Weights of a small GPT-style language model, trained from scratch on English Wikipedia.
Training: a variant of Adam for these matrices, 755M tokens, 11527 steps.
MLP neurons of a small language model. Each row is named by its layer, matrix (gate and up: input weights) and neuron, and shows model dimensions 128-223. Each number is 500 + 50 x the weight over its row's rms, rounded and kept within 0 to 999. Numbers have three digits each. A neuron's up and down rows have the sign that makes its largest values positive.
After each neuron's rows, "fires on" lists the tokens most often at its 100 highest values on Wikipedia text that the model never trained on.

L6.gate391:450408521459541528607444517462493549521561646531598546560506457496519518485480462515444541468464478586532515505481447506409562525513511470430537538603498496489511450542445422433488434510592447519481500495473577531503458467572494524496537459463403443527493581507396495412444573561470402463
L6.up391:437495527432539582545510411595451530482473411494487470507569486485504502532437511486471583512451540522487591408447558530487566548438529469424530619466507498424470449493503548500517547482580521484495473465450531435454524512578472537461549455451516521582530537570439503507527490533588501559
fires on: "a", "na", "ia", "ra", "la"

L11.gate1002:463502501529511505534531487512441568465516526478474469441515523625417547453484490446399547473581523489574482496411495439506479496465463495446431507506413524505451483485469415430463537539538484597475503526485535446512554499509493447422497562611423475507453457467483465528514556506527488589
L11.up1002:470424441585413405547492523459497548461555564512579523440528463547560538401546520485605561514484439469478465516476440548387541497475503495594574493467496537489454506571525535490537527425486450440532500626529445429451544429515455474475545382581542539448475490504551592477459604449459499414
fires on: ":", "'", "é", " ("

L9.gate116:525448451537544493666479433510468489506489429492521504465490492437470455475534431584519551440504450475472477513476472517465534449503518484524501438412505463501492484598489465497479507526561460445405562559576596453465422603492451487560502484500519518508446563459500445487443532525456485553
L9.up116:463484601478573571582476529495437527504469485544429491494500479417476448513547495442494440451526494607581550511503496448485451554476489382611403589534500422506436567435496433505496469477532417526477470560498474472455504541526492487510382457466546468483501633453456474484513463521472489518
fires on: " Mi", " Ar", " A", " Mo", " Me"

L6.gate365:500546552480477494453425489519483513467522484642540471506473490535589549486557506493623451525440495472523483507520478466438539492620541561468502482499564477443480524514561566485497481508571524460439473516502484422473462591483469522565552492561595422477419479431585454489445425445496455426
L6.up365:508543477485502499463484580510567572479439483466515530440539527495518403465581433523510507523429567493548538537569584514485505496497573512467485524492507360516444459398591475473539458440449546517512455574507502481429442599463519427496521518518520501478520429479607482510495490456517478554
fires on: ".", ").", ","

L11.gate597:510426514471515570500452434533569573521530616513526477501513561453422613532496399570447458554463449508516410487427468548542437468485451486525558550428555492569502564571468446525457484513533517500440488469486483560518504500435419517530519600554442541492522522530554506482415549486652436594
L11.up597:531475516426462445492453435493502630459533491418476541511528550553546540436540561525592416501458515518507450503474456541428479573506474514522568486529512471515467540470453535571500384465530465558456420464488461443501498438549491426477561492551482495547516493499550479476490570589432525487
fires on: "|", " |", "\n", ":", " (", "fe"

L5.gate351:450435514570487468412521539460512508446489532553513523450515510508555563537405558525459430399497508520472518500532544517437558571453519480564437560396484500586513434456503518526541578343518418481412451501432555452539581474477415509479552521565433458446564485491433471465503455560514588475
L5.up351:421542459487482446475441441517474509525453554471584481517597436504461462435434519549523459533469548576592448469514548489458575509550429425466460476465493484525441483442522459512486452558449438553550495567573528564552445550512610493532550544498459574545526579483530456500514404536553520566
fires on: "vi", "po", "mit", "ho", "ro"

L9.gate756:517534589433495473515549507450463571485553431566539442420545510557531545452573493469490504428505551481499497553509490527528539533513506571411478554549520449565556541475446515467471443523557478545567472468492514394491563493551529417539499468548581506530587515526619499453508497568543473496
L9.up756:480510527454496494493495433488530543489504488556514506563513451458551478534539549468434488487518455535489495500501535532559596438499667530534515471420545513554547470549493541512483573544475484473521538487507581458549632478515438486491477573520480428471496395552442452506413562460513497411
fires on: " Ma", "-", "at", " ma"

L9.gate224:482499544533527483612502467434514486526494633513535576448482572484535599516624594633587459395441529504503511591496490441505492499449574510453524472488489457559450462517516530498456490450477472462443505410444532408506541533489529501415476473525556496606455468516493444506517521480482515479
L9.up224:556522584583376499480543387552494531497464592426497539563436556516540522513449510552555391432460429537476505613486514432472479487396577443547525462538500533525459469509593444429512482465377415458423436486500497495494452568509587497442441493577533535537425550503560570505585571446496573529
fires on: "y", "w", "ill", "an"

L6.gate611:474522498548550519538482457478577395555512520570498533486440499584384560536503398523431616519404445521550470562478592437422576579514575419435360463487507433482500502441491538510494395485518534539406565561526431533545505453548586516459499453518529499562369584493473524418470537446517471538
L6.up611:473486457486476575482465525445476509387499592582555454516413527572504530618468468504491522480520468527509500468477478497513441522558480473470456574562449448435465583537394579421517605453577512534521489533467482483519457390513500465579555489565473474529457522534510589496528412511564523515
fires on: "\n", "ab", "im", " Ab", "c"

L11.gate750:559464494478510434409514466527467468494428440516514535499578510482390432489505532483461424529470447531478462448554550556456445402479647514447517498517366471522502515550540577507518511502543472539388461473416446524457527541543539530471468515547548547539473477510535487495561486415488466553
L11.up750:521556538456436444497511446459532576583490472506464437474632489556395550499453435466367454528459520469496484371454507529466410484387540484535501506461521549558368440527469442455546435522521494442433495446544496503507425512493444535627478531517523515474533507483495459452467557420546500510
fires on: "\n", " released", "ed", " was", " debut", "Z"

L4.gate959:368477497448556498442529529513525519528544448484432493498463391527602477512468562513561467463419533533537452557462528534461478479507533507501428530566493589486528529475613523498499408546482472453414574485487507506479556584433530540528427448545424506408479474495565479529480544562544473444
L4.up959:442492530526449530491435523516468499539508467499475450389477508480552506468528552541452444452523512467585480549547548519503496563529619481460496419522458441476491539472510479472448540588518543408557574557467442510540417451510463423579489513438511527430419459583564505423602513513563488534
fires on: " one", "t", "z", "L", "wa", "ing"

L4.gate155:483468502490484565445483535616588467524474540471599419514529534566545516495462616450529489478419479499446513493489477441478508526514550546450530466555546502456512582538429549538509513466565472520488399506575551484493554540563503528516537512484511501513410489513474400599485447538508591598
L4.up155:525475496441532452482403503574479573446571487423404445601435552556473541400534430495546557507520521498431513425411506536462506531533451493527501440507409461483466580514437484522439489472450479389567487499637489435471556537394489485583550437507534547567506472566482518382560508477506501545
fires on: "ly", " |", "st", "=", "east"

L4.gate176:453503492488434505504536517498521509508492409551475547542520593507555481403479499505368533469527486499610456420564574406503498450491550409491512518536484468452531558432492479526482514595600429503499482368458638560471481533518479490495490439540542539579418420506607455476440499499484409500
L4.up176:468512477513556531520485469478506463524430505552527598529504520441576426529542452513538489489550488478520393513533540439517508452538497461547481536485512560445461422405413561549531426554462492465600530535464436513601532576434502413523459570459464509505450454494504540436472535600481421416
fires on: "n", "k", " (", "al", "un", "u"

L2.gate680:507417563496516459467494507447530542533502586516544490602501481456472543544542535425457494447530561544424460445457619521522482510489516534527379432533420540550501417447565523495561436504554582537546503504500472488536448461428436508501417540487566498515394480506483569549537517580520563513
L2.up680:450477575605420504441524414492498502533515521493514550489433460414523510452518529574467510574562443527479516491485505442566471433479447539576465515551388506507478472579529428533464626509543557420539511449471467500498511489554528484554530532496481625564534548508470585425568451518518626385
fires on: "t", "d", "n", "lo", "==", "ra"

L6.gate942:456427414499466498521513441466537486470514562601541558541564477382557566586549460537515459449484478520507493527471518450475554503524627423510421518472588462498488524492516433438450496520605437513484455498540551458433540454456596493481605496462441483527417496465614428387387589482421537556
L6.up942:625492457416493507485574415490496384420463483581513489555482511401545472501489576460544452518526568519504543566429500422530483470469567461462429575518505574537478377435470583519547471549540520457479555496608510617480593576458543517503461523371513494455562494551476551515515460457520543472
fires on: "k", "ft", "al", "spect", "ct", "ction"

L4.gate322:518484486575488471490565468478475500488586546454607558472520432493475605537430489533540526619533529535478426534521535516402499555526542527463540492471572588505497503524511483542517581498583483487480569538450537561533487559550571422520477573552502465555514442569515517516579452660523445492
L4.up322:505504497502502443552492492558498530430510583521496567488547483515492577493416474553388490560503576489436565570528492512467480552532566427475568496552497423424475483493472527578447455510453469533492531609413444508465544545589526449539439488475519452550516533582483431591480523434522414524
fires on: ".", "re", "ar", "ly", "age", " of"

L5.gate132:521466474548470518508402478516540388452512464555467461478513523458522555564572600597462448504438626463476576561476484531430463551495566581501477510392564495487504465468549479551536490453504488519459489520530543543585488507539502529548538574559421470511510530454494451497584473498567561528
L5.up132:367446506513452508564565535611517506543488503440494541493517497419528544548454463549434429446497441588573598422467437500456503456538469550495441644510531572536494538508419557519427492512559502427493467560544461530568478654489443430537500505494476511597542539470443449486505412530445461459
fires on: "s", "p", "b", "vi", "ro"

L3.gate342:511406475414473514438539552507403478473521462530559457546447455485410518482538541510451498559472497480510543390471546364487503496504567594473362483467558470525512538480465554543478501424518406466573510528427461491432507480465457507491563445562559591539378511526509440448492573491525483460
L3.up342:476511551448546565512534478575498478527364521440396475513460569487506499516469481495475522486480400476445537515560535551471563571434449510480501516517463468484558553496563516496558462583513512591453525497527471538457513462605404479510529440592592418519573480483498552437478526409547530536
fires on: "ning", " what", "ring", "ing", "way", " for"

L2.gate515:500476473573641434554545564526438509472480420541480560453475422448494460464523459522485419554507421537502459537536526506448479478502560436520518508538497369560516504522519561443417494469506563479503577448533517529460431575416578483432399473625488484377404537542557560560437551536528488482
L2.up515:496535390487489428507538511562591545522418516546518641408469518450486456458471492488413424525488448442479478463514559515569544566507550550523461544485539365468557432490509519468529447506465499573473550444481516552444469526428517511535471418468530484444474559538533452516498486559475474560
fires on: "ter", " help", "ur", "ing", "ction", "ver"

L4.gate207:390468435503500503615543476546508444557541515481525593511538547479518487490499514483606496367538592613470451462430447514493504490539519534545549593465489499572374555620489527589511469534479505450486529515540382565516516459519433611474529578545568498543510494498502452551547563556623471552
L4.up207:451596438423355503509460476505533489584535480429483529547522470510530537561521484553465379417487403521511519533537513559565569376536470460394486496566473452660442447516405457517601350430483510522478430505461493431514513594559462497500486541508446531557473474458486471469526473512498478445
fires on: ":", " by", "er", "s", "fe", "ist"

L11.gate224:516505441531466491530539407518493519537484422374564513427448495554519529494576561577489419496453436476526463501568481450536446537508515540567504480463505404430532414456492490497508499473449403590519581469340567493487508493645455468453614542511448475487591534488523532450476486450541433467
L11.up224:526429443463500508465482511511454475491495465615399491459467517486639465506452540643505489559493529514497489447499496551504463510601483515567481654587544536429429528523524550507486460389480505502491534452477500489489464476486450464455545535486515480399465555481502447533439492488455537389
fires on: "g", "ic", " a", "j", "app", "vi"

L5.gate670:472449514430460506464529457549426489449513484440579512519460500501507471468567495583472471543618528518457516539446631437476555500621570493522468479539398471455479481509505501565480471534524592442480463555544469500449429504490397583512437463453556485483460409483579480421508525432529410456
L5.up670:498452512484483446474525566584540588516454537455539469489427339457501431410498487481433608481549529458486534469493460438477578553536548512520541489418535569511498482494471495494489597462533443507488509525440477584496476515555473537519505564618588537448536586467538470434424457431492484551
fires on: "p", "cu", "t", "ed", "ci", "ing"

L9.gate385:481448451544586457484469515385506443469468542437380592491571458483487465464526455484475470406478519456493523464506423444591437489504557401425419484535500478499467535473340519509507502499484534552562493497369417447443464546495542423449533486553554517527569450572536467457454468541529415541
L9.up385:575385588565527418519443553446528495537569514477452471497507537575546505431514454542540472539559429448458447475487598449593524401507480510411459561504475441481476479557509529505469432487453507409492632456545507461460460531402591530408489422560411558560548508526528504441554557519481595543
fires on: " ", " |"

L11.gate54:535478514489560524507525533399456479514474592498588485527418487570468513560526552518512503520478539471405536500513398484484498434497439474514534570459409417526514501417442519536523437457650517489547431480435479411580539488517483457483492552491468519511559439558522525510529467400598544503
L11.up54:462454505451520486465394487444589588543419456472441491433571547524490524475474498488572516557496430511591537495545600583501485481446506496500441511504494451471519534515449575563529626537529529444428375497474494532512502556514459469451476382530486539566448516537510512528549532446530509421
fires on: "\n", " 19"

L6.gate250:436467601358535535480573536545530491485554537544426534499489514486538640457493409496484543438549468522479462492406529477452459533510422510448527480520500472543511518486448430525457448473503453474489494491513524488544579523453536498539507501621468485441479424398448515490442520527504429492
L6.up250:442512479463466447483470464517520545538480497486508525472448473532499501450500439474518513465422431554472468459419604498520549526431501563411594492465435531476532526484534416567587453488508516538392423483551453490484538499457554554492505398538555527525518516444508580570491486435470445543
fires on: " |", "\n"

L3.gate386:434423537503548453459496561499448475471471490461532555542510549416496477488516435496492495562564475553495482428566563467491521495481490413469556508534452545552597522435505517476461546609460569468556476501532471593536528471552545486400560450573530474571413564519530435452521412476525455640
L3.up386:477579428403513446453443561469535495475569433456476493443530432454546496440480481538583459467541443497463393471492547496589417416492501532584513537433386453554525564429454479477499558511414494525577424485505533412526504495543425449483432457412569480518502532482579555488516530424571527532
fires on: "e", "th", "d", "lo", "ten", " third"

L6.gate812:491488519469479491558453558401597567510459577381540491539453514423469436426532578493458541463582497502547513567515510481451477400470427516595468544462552553510549551484531602401527587500486454461478555496531435418579529520557453475579587539530514442515546511505492487564456484477468439580
L6.up812:521461535459518486507530511475527425506517405482494453498513500437510454496488548605324470509585534417531418470465497439472467503497506423526532505479548457593526533439593597511494544473478546528463496447539567482587533494381534546547522462512512482539482495498422563558435440547476459525
fires on: "|", " |", "und"

L3.gate17:334482429546388459528422551536445506451419470450492513534450545544481493500409453538591533454522452543479504466438587535476524482461465483490494471552515536544602473566487458409622388450407492529455432542531496524457465467480543530460575583526546405451474484519515462480537531555459577566
L3.up17:426510475442489401559502519501527569496406469513457556505508547423548467413474527574529412524592416587536502461391531479506474554493539467528443518384566532462471559588546504483511483431424523460580443519507543474455484475532482454579471495571473443462491467527536486497499517451571530576
fires on: "d", "th", "h", "st", "t", "nd"

L2.gate410:528461405458544356489479550495464525495413509459513483442495493519430499546482516498451571499604484539414455456418491456468460493550497570534533437497510482473475447492474570520548531511520477541354464447497487537475493539544533534527559520486517472617551496511490518435499506414560415480
L2.up410:449505527592522522526486497564534414464531478587588479513495542527521560578575480444558494481433480477550465527531447543365508456542532460456419491534476497496466454560519475480418485479462447479596465471589443521567436415531474427537525506430578530603465566492480496494535594511481454420
fires on: "er", "mit", "ing", "row", "my", "ttle"

L6.gate647:538535491579545518502521461483480606493497543456501464467518463511546454462505536424538487493340508491524432492442558468545475511483473478449529464487542511562435526566435481524566498507510474497561448550460526428409358476476452477489405554494448499582580520397587459481571561557475484494
L6.up647:562499538621528530421480535469489576487456511483488515475414497596459440491419480574560493455528510520551505430556592506544553583530551399485486470473489519509365469559441530536531523510517571523471556533457477437327477598513509468556500430644408443517585507472497426415499509516446534519
fires on: "s", " |"

L6.gate197:530405495473519564539608534507541481434478561551596561496522543578568534529533497494450449527442472552479548405501575519479507525550521438531482436460525485512500466457412444540553448470473560529471535522525536428471507474508452589405492481551467487489482497437545460534445462501537400465
L6.up197:567502443565471525513548572469507480477507499463513507428476476496501406549511518461503465556464420497480600447503534597583507488585513475497503471482489447559452449508380498493575399492430543468507450574446620522460532500446499490506545516541438575489515470480568453522381444527576424355
fires on: "s", "ed", " of", "ck", "at", " to"

L5.gate902:423354611520482458544554459421561527432505493445486369527497478540523560373524539561465437435519542530579475544509468476465476520527496501589478433546483480462483554374572566514552570430549533514430433501506452438466535546486468485592444484534487471533541533491513489474411493523554431545
L5.up902:428501533493538506477496476510456474499470440486545578488481512412517478469520519522444391466531476522495456457428569576520510487498457511484514447574473530480396561433520427460461567527462552553505581552500445501444548483496463482576570541467521482598578442471473511522471514519497472588
fires on: " |", "|", ":"

L3.gate206:397495511511460525485426522550592426419506508446492471431583467517500541382423543448550420493548419525502543519443529469475513515541528453469515512472462512532491503482540566535446493384470454473440544555533513490448563529528399551531401436486473498558519502477527541510426489427554458481
L3.up206:583497531502545546504541566530453490531502498486497447426518445601533465447534484497597531501510558399569553495507464508454559625538605474476502491521488442501422536502441506473491523531525531520463548466416590581448496471533592523446469589613409548453532525500472569528537462583407462442
fires on: "ing", "s", "est", "p", "te", "c"

L6.gate642:473542472529497418430468507572560477509468420548570605526442478529442534537494437483486571441390522502428413446418464452452542551530545561443571557551489451470480454541430461535532469522454475506446520488500536584561399496593417639562580502473477490517517492506493481483554625515417509511
L6.up642:519445548469550531492485436518436549543488497542565524466542522521496553569412505585549495491443494477427528437478483468537534567531624573565552568459483538509578469540525471545598548468518472509497441506523499484509560464559454504594539519397526392419487436553529494597507532515461467568
fires on: "ha", " Lu", "a", "i", "na"

L11.gate543:507461450474446534527452520505427541475525533444470501532498540508404507486482452536494437501587567554483496447533457535464488396509530550479405490524479463462549427610412473395515503572542481556465495540509385540522465616562581452440484526442523459555478432425463555469463459425530552552
L11.up543:524547585531433472561442439463428526594440538436488446535496514430538407493459542575427428451520494409536557450443580529537528472420566508489559476578510372531466448496459416390550463449429558560542532478501462514539458491580485511471396463489532431442497494574548511401440397489471545621
fires on: "ed", " based", " released", " found", "d"

L3.gate768:492526536473544466496544459463531416507509457499439507438407533500442469474521419568444389607450490549441495556614519529611453506531510518469451466501523476486495524510519515507398521505556441478466539601493496507522509537474519476536494440458436447636472523460597509460511442463552560489
L3.up768:504591570441575467473514538457503414543503477427433487476453502438483538493593456565590571480428512497436484572482619483541479486650589559540490502485371559454489517519524479554461501452522502482548476524466501513521526556501475462495460456447442438550436484468506563550480453500511531517
fires on: "th", "g", "s", "tri", "e", "p"

L9.gate148:488555498452590466529516383538455478487503522581533515503540493430459505548518517516505616479461531504475509542482567463387501468509464456546473490521551608548494522525511453457443499499472468563503558556619489487541503536521426522530534479450510414498503489514519449587389510541524545537
L9.up148:450448565474520452581461555543450523535428474491582463487421507397504433493551457505573428515437434482494491484627511455511490535465427481542493606502423399570565470485567503468491593538532481461336557480427468506565481457537465519474540496477471355531545533503450444492498500513547547481
fires on: " me", " se", " Me", " Mo", "ar", " Te"

L6.gate204:471512558531509531581411489429515542485489468431494454469551551475583531516481501462389571370529547466546551441487552493479517480437542453575485549498556417600502440523542448464458475433472564498486481506579438494521400581435523438517639587524483507558474490529532521504575525508436547545
L6.up204:432484495470442445464427490483478442528464493445434547455426450343526512493494481500544475464448503448471470464518461528510443526420439508583528510524456548554446550473500500567486510488525592598461472452568502476517476453501521515575484443445412448551526471465437479512420621541498423563
fires on: "\n", "k", "y", "ra", "ed", "ing"

L3.gate1002:521464504504510521543521487526623418417524486502481544494519460478558482488587541471399562478486494563524534500505596444481490495523517443468455505516431480475374422610501355544496488471489458472454501566434560427452462639586439593516483485404493468469547440437570499505480568444512514407
L3.up1002:521497469474497454539517490531568418485469391450399540499495532520491466582560489490518490447488593488468512481480571519463482591497498518445541470489490529512468473540507402498413533519393484406525461557448550509518517514517427529482480505397477581477468393444477423575376563458561539405
fires on: "s", "ric", "ed", "er", "ers", "ling"

L2.gate691:524481423544533496532531467488484460485538581376525481494479473455506470396472574449573474443544517478512519602593463516522516569584484527565514468454502518528491508410425509472481409564607478488463525476500526518472532552517591474565442456557530484553474510537574510514453391450463462472
L2.up691:485483528511469504339470553557470523460530427427510509503515487436389527516503470516517477505534400535461539481432592433494428570526525505569487614428495548534479527582572504476489450487447570403526500580481556523502517552481516485481449485391480460472549456457459497457396449537486492548
fires on: " =", "-", "o", "her", "con", "ut"

L2.gate79:413496502458469529606485439475529499489528499391508461509510502442496493535445463417489560560473567558544613463502480433654555478469539550544499506467536545492469521515489552550461507482523580488505535495459501465547452545486490518561502498546439535524617468514604512451502485519457510532
L2.up79:538526480499545548505507471520429536504495523516490419443521491516492571500463496365460462447502595548451470542549539532476529506427492431450567445529471493450519546522514492479496499542468490532444475502478449477573516566509412502484468578457443549526529487503582446486492486476488502577
fires on: "ed", "ing", "ven", "est", "ous"

L2.gate282:561393540586472531505544505453536528616452400452435540424508487458480556552486527497544420584535533553484460491530570500486428505535586562570528481404472501503481429531488520466508535450492484475424537478379552515503521537485490574469568515496549487404471574524525428552542538442610444437
L2.up282:480453435544543503525472536551475415420522452432552548516504573468456446471515462462445506453522538542544498486504476496443453414582551536465389535437520544574485449512473544495441485561438516510573505521551462515497427456447485516506460437482529491562549493543492570459456455437459522541
fires on: "le", "er", "o", "ing", "re"

L2.gate1001:500472481585519454565520554506503544555399483378427544552509409466456501426572522600588491514417503566485459392566455465541528495506579480411502450562587505538465525529513597528471492433424523449521446493399481477556408525465526575452532528493458456500466497504565470487464492493457414530
L2.up1001:354521574510454536582507544424479448424533441599560537407574562474409503584486556475532424581473485493461475513583493540517526507567567547484434506536494499543555501541559592541555484525350524417563495454381548440554491423467541521522447519449516464484589555428560532494432507568446512466
fires on: " Z", "u", "z", "ing", "s", "id"

L4.gate868:426412513522476560421633547447488597516519559517505587509497500610474483484540503517476469478546489505466397603532508401448541508469536447535437516494496513425514494383526430475543520555612531452523525504580472485405603535524549532467517533466476500509430464482498462479526567527527456569
L4.up868:572527509509501466492604466520536545539500509516547596507474484457591477435563567497424439499546557454442455589451492517513538450505604520445436510522472472571466454489534473423470515495462495535538459488477492525433472518490529466455517578498550482548530474563456556538492500527584414493
fires on: "ph", "st", "lect", "t", ":"

L2.gate46:442506503543499542541472477525538542523526482445525473449516522408502529493542520506460566438464456483533501526534533425501457481538503416423509499535435430527489482496487454532438461534477623561444529418533514461432496554435552408465515503537445508490491445450540482535395515446470437496
L2.up46:495529473502484555486473509580426555476443468442500556513416394406442505582521457501503477465552414485599577583509439510494468601479524442510560526550486391448546472540437573412527470453536596471530547493449535517403512567523525548527481513469482546497466484582476472543548497471595482530
fires on: "ur", "ated", "ter", "od", "V", "is"

L4.gate192:433515450423549471534469502505557536541478544544522446530608485472449536466567466480540495487323502518510547532559507465566563385468478537578501458510539501522471532504474484425490584475532493437412551472476507454481401569586482487470536418498559451474604490449620484423473477450539518472
L4.up192:444446485375582487525532506499488557550455495527463501436523420519497453516492535511517537500439433529571549450533521441553529551432429534504480482533556458495480597373481549472509545509505513484469526519498436414584449548419446475620516457486470471407598474493640516571485491508536533512
fires on: " |", ",", " of", " was", " and", ":"

L4.gate103:512457531489539534538537447496526423497436423481519433527529435535530537488553510439500564472518500535477407515512526493433462499521599426532512537528549446562492414457529533431426500532553576591417545456458412418524523557461506433493503474556554474510532433474501405589488494504481466563
L4.up103:529443504472414412458397555502457425532535394552489494410551375425462509511531564473592511581609520480502496534529524581498523435521497456553521470494502383469482547438525556483482544590442502561630521502608506438415432470482546532524451453524621476512498536466497416488504533470506463513
fires on: "d", "er", "ed", "ter", "ing", "s"

L4.gate99:582486488439461490522438579557488466412486574594539446531464446458441500553557462557517461541519526516498553340529430549554461554529461395425511607478494568558482494504542604548484540420438503454522522493596414475486560505397431541491503537551485536507442520544572501500457506492501452624
L4.up99:460551485486406547511528488515570478561479496574574542456440500451467535473562460404459476601426506532375488506592480573506488569459476528510476532592435426518522455460472458504494559503501573578572511394467540479490445412481409498515485485374482481500453455507472507499532537605526440538
fires on: "id", "d", "mp", "u", " An"

L11.gate187:472476458447546619534615492428491468527546520455574467397391571500438579439486498506439541448499524518567509570509531502515502454499550563421577569512558474525517489523465525447480475473486469493598403439446521380474532464532534408596542540552534484555490425498470457508455577540607518508
L11.up187:561566474421483561514489481482457473550490572569532433463455485483454525469535479450466502495515491502490417480514479567509526494505509482491569491516479457482618484553501536477457483514503404433594515532502435449649487483389439504537496497528547492549530419549502475539469457469460551576
fires on: " Ba", " ma", " Ma", " We", " or"

L9.gate409:471430461519589565487559452587418551427459505445553389486430420482564498464582591494533505516553495511511510525547485533501438556508514492568481497507552616521517454409432500430496532497536471585463487466566481445540561460517516425528556522518501566490428414422456516532445454504552491444
L9.up409:450405516475482417414569539515549611381454518432491516516493553467552559407561353441483584474531519520526563510483587485418530575461427504532472432444434427502561511502392522474492516491560517535509536523454503561465504484481556535463456488476455422547484451557483559527515548441486409470
fires on: " con", "con", " Con"

L11.gate32:485481486455463500453412511465563485459594590477529471521469462537404428549471492523392535429441537557453566515506430593582441529565506538497494527487492459520469567436411522508542528458516461455527523506522453442402459541485487489568487424519489530539508546504568537408564586476484649531
L11.up32:570465519462402456473487496548489585560612485442514550517460597526492461605529544625443518519496507487439407527489443359552546561481413479443488428552504527505397458502429446432549509587505475444485568448537504507472442445444587533507525478497483546567566514452467530497530573481464471581
fires on: " |"

L2.gate261:444454480600550409493480561494607568496522540436529447557506475463507575517557567516474457422530495486493539437476398483496426541550410541480474547492506455409499500563466447572534448477563491554513539471567559507554512518597450618529513456577478423515604541430525505391528544480489474428
L2.up261:515572546526482426550424435400449484560562478520508520455513556592471511539507512416506467470443378480582540575512486472473471440469431417507503425495532549522495433459459570440444465418523528506429500553604459446436497570481584483564537518518472563620567538463491438475565455485451465408
fires on: "er", "ir", "ent", "my"

L2.gate430:440411567484622586504458516425518588467533499576487543559471513479477495430491590438426502462528497508522490532434551431540515404513485526516502420497526470561534420398626463613494497521512586525446554504489558472578659560534513579471456439540614468544559536529521547529486572536502573509
L2.up430:534544551553477555409508486459471549443471508517622552485556535471507459500469494540589470579467570528473461437530450485542506469518555447530456439470436489515543556546471426463507480503450490443544488609520501606472479501487504534520613492457570520491531432444411477442469541480511565474
fires on: "d", "n", "ni", "le", "l", "nd"

L4.gate594:486407500535456433404531561452486447578447551547540407457489464459365553524481498577491450579457558502469465446564640444480568497443394459469470511516485531459495529490500515433552553525549514517561471473427517366575508550512516513539480467579508463513426492487495463494514550531503529507
L4.up594:395478551496492516489410517436475533566423458435523615428410427490506524456567512468561539487470440453562408503560549500445524506508467529500502456476491463432593497545553542522534519496519598486458511524448481524596523500533501442522534412552452416543485507519493467490406499488542488447
fires on: " 19", "cur", " 18", " |", "18", " 15"

L3.gate478:451468564481470485458454529491586487488478417387479526437425501492395483421506569485388494537509443515547517540491593468582571516482525485457499498604511407606463527368634472535483558490505516528483530473535423484496599465562481528553506471553476401598541493500532512512467488544515487467
L3.up478:386486508474513489462516494453512495594471466479398505579514512540481551427577524476485475522533501541559502446486512500563502532510386496511585475482588483567522619457507518484479500473485584537476398456530387483558556550501576520501522398555548506494540428423472496548434470533429454522
fires on: " |", "|"

L11.gate66:460460485523557521559492467492554457536612439474420535479554493536457486428453582583495380398414501424462595469500514544537517418496408581509500495498471454403426479600502453587476522510483518573514542556445479604424482500463457487508515579468540463440515545450474525479500491515567480458
L11.up66:582445483478566466470551403447474494489529520455386512493539441526562523571528480526433375467501459531389500494492492419496581545470482486622476438574539414481476555540529554448584564477502456482536560573467499595596532460500490562524382587495487526473475432454447554380473606543581440583
fires on: "er", "s", "b", "y", "n"

L5.gate232:460425512507554500559462492492490522533581467485555547546523501554462543519473568500502627530524547461510493477566531512394449546475464530485545630521553510452486426499435544501516531531520500490513615572482503544475501474462512489533554578503490538482526443505467492501513547663462455448
L5.up232:365450445496420528481514409532483513545531511403511428551425442438515480480452457487428548523587523440449477532447580508593493443668444490524487524477489532525444545474556551422549498439482529491489492543522467465514518537444537547457513559533507450566509481532489500493434526460467488534
fires on: "re", "t", ".", "pt", "ho", "p"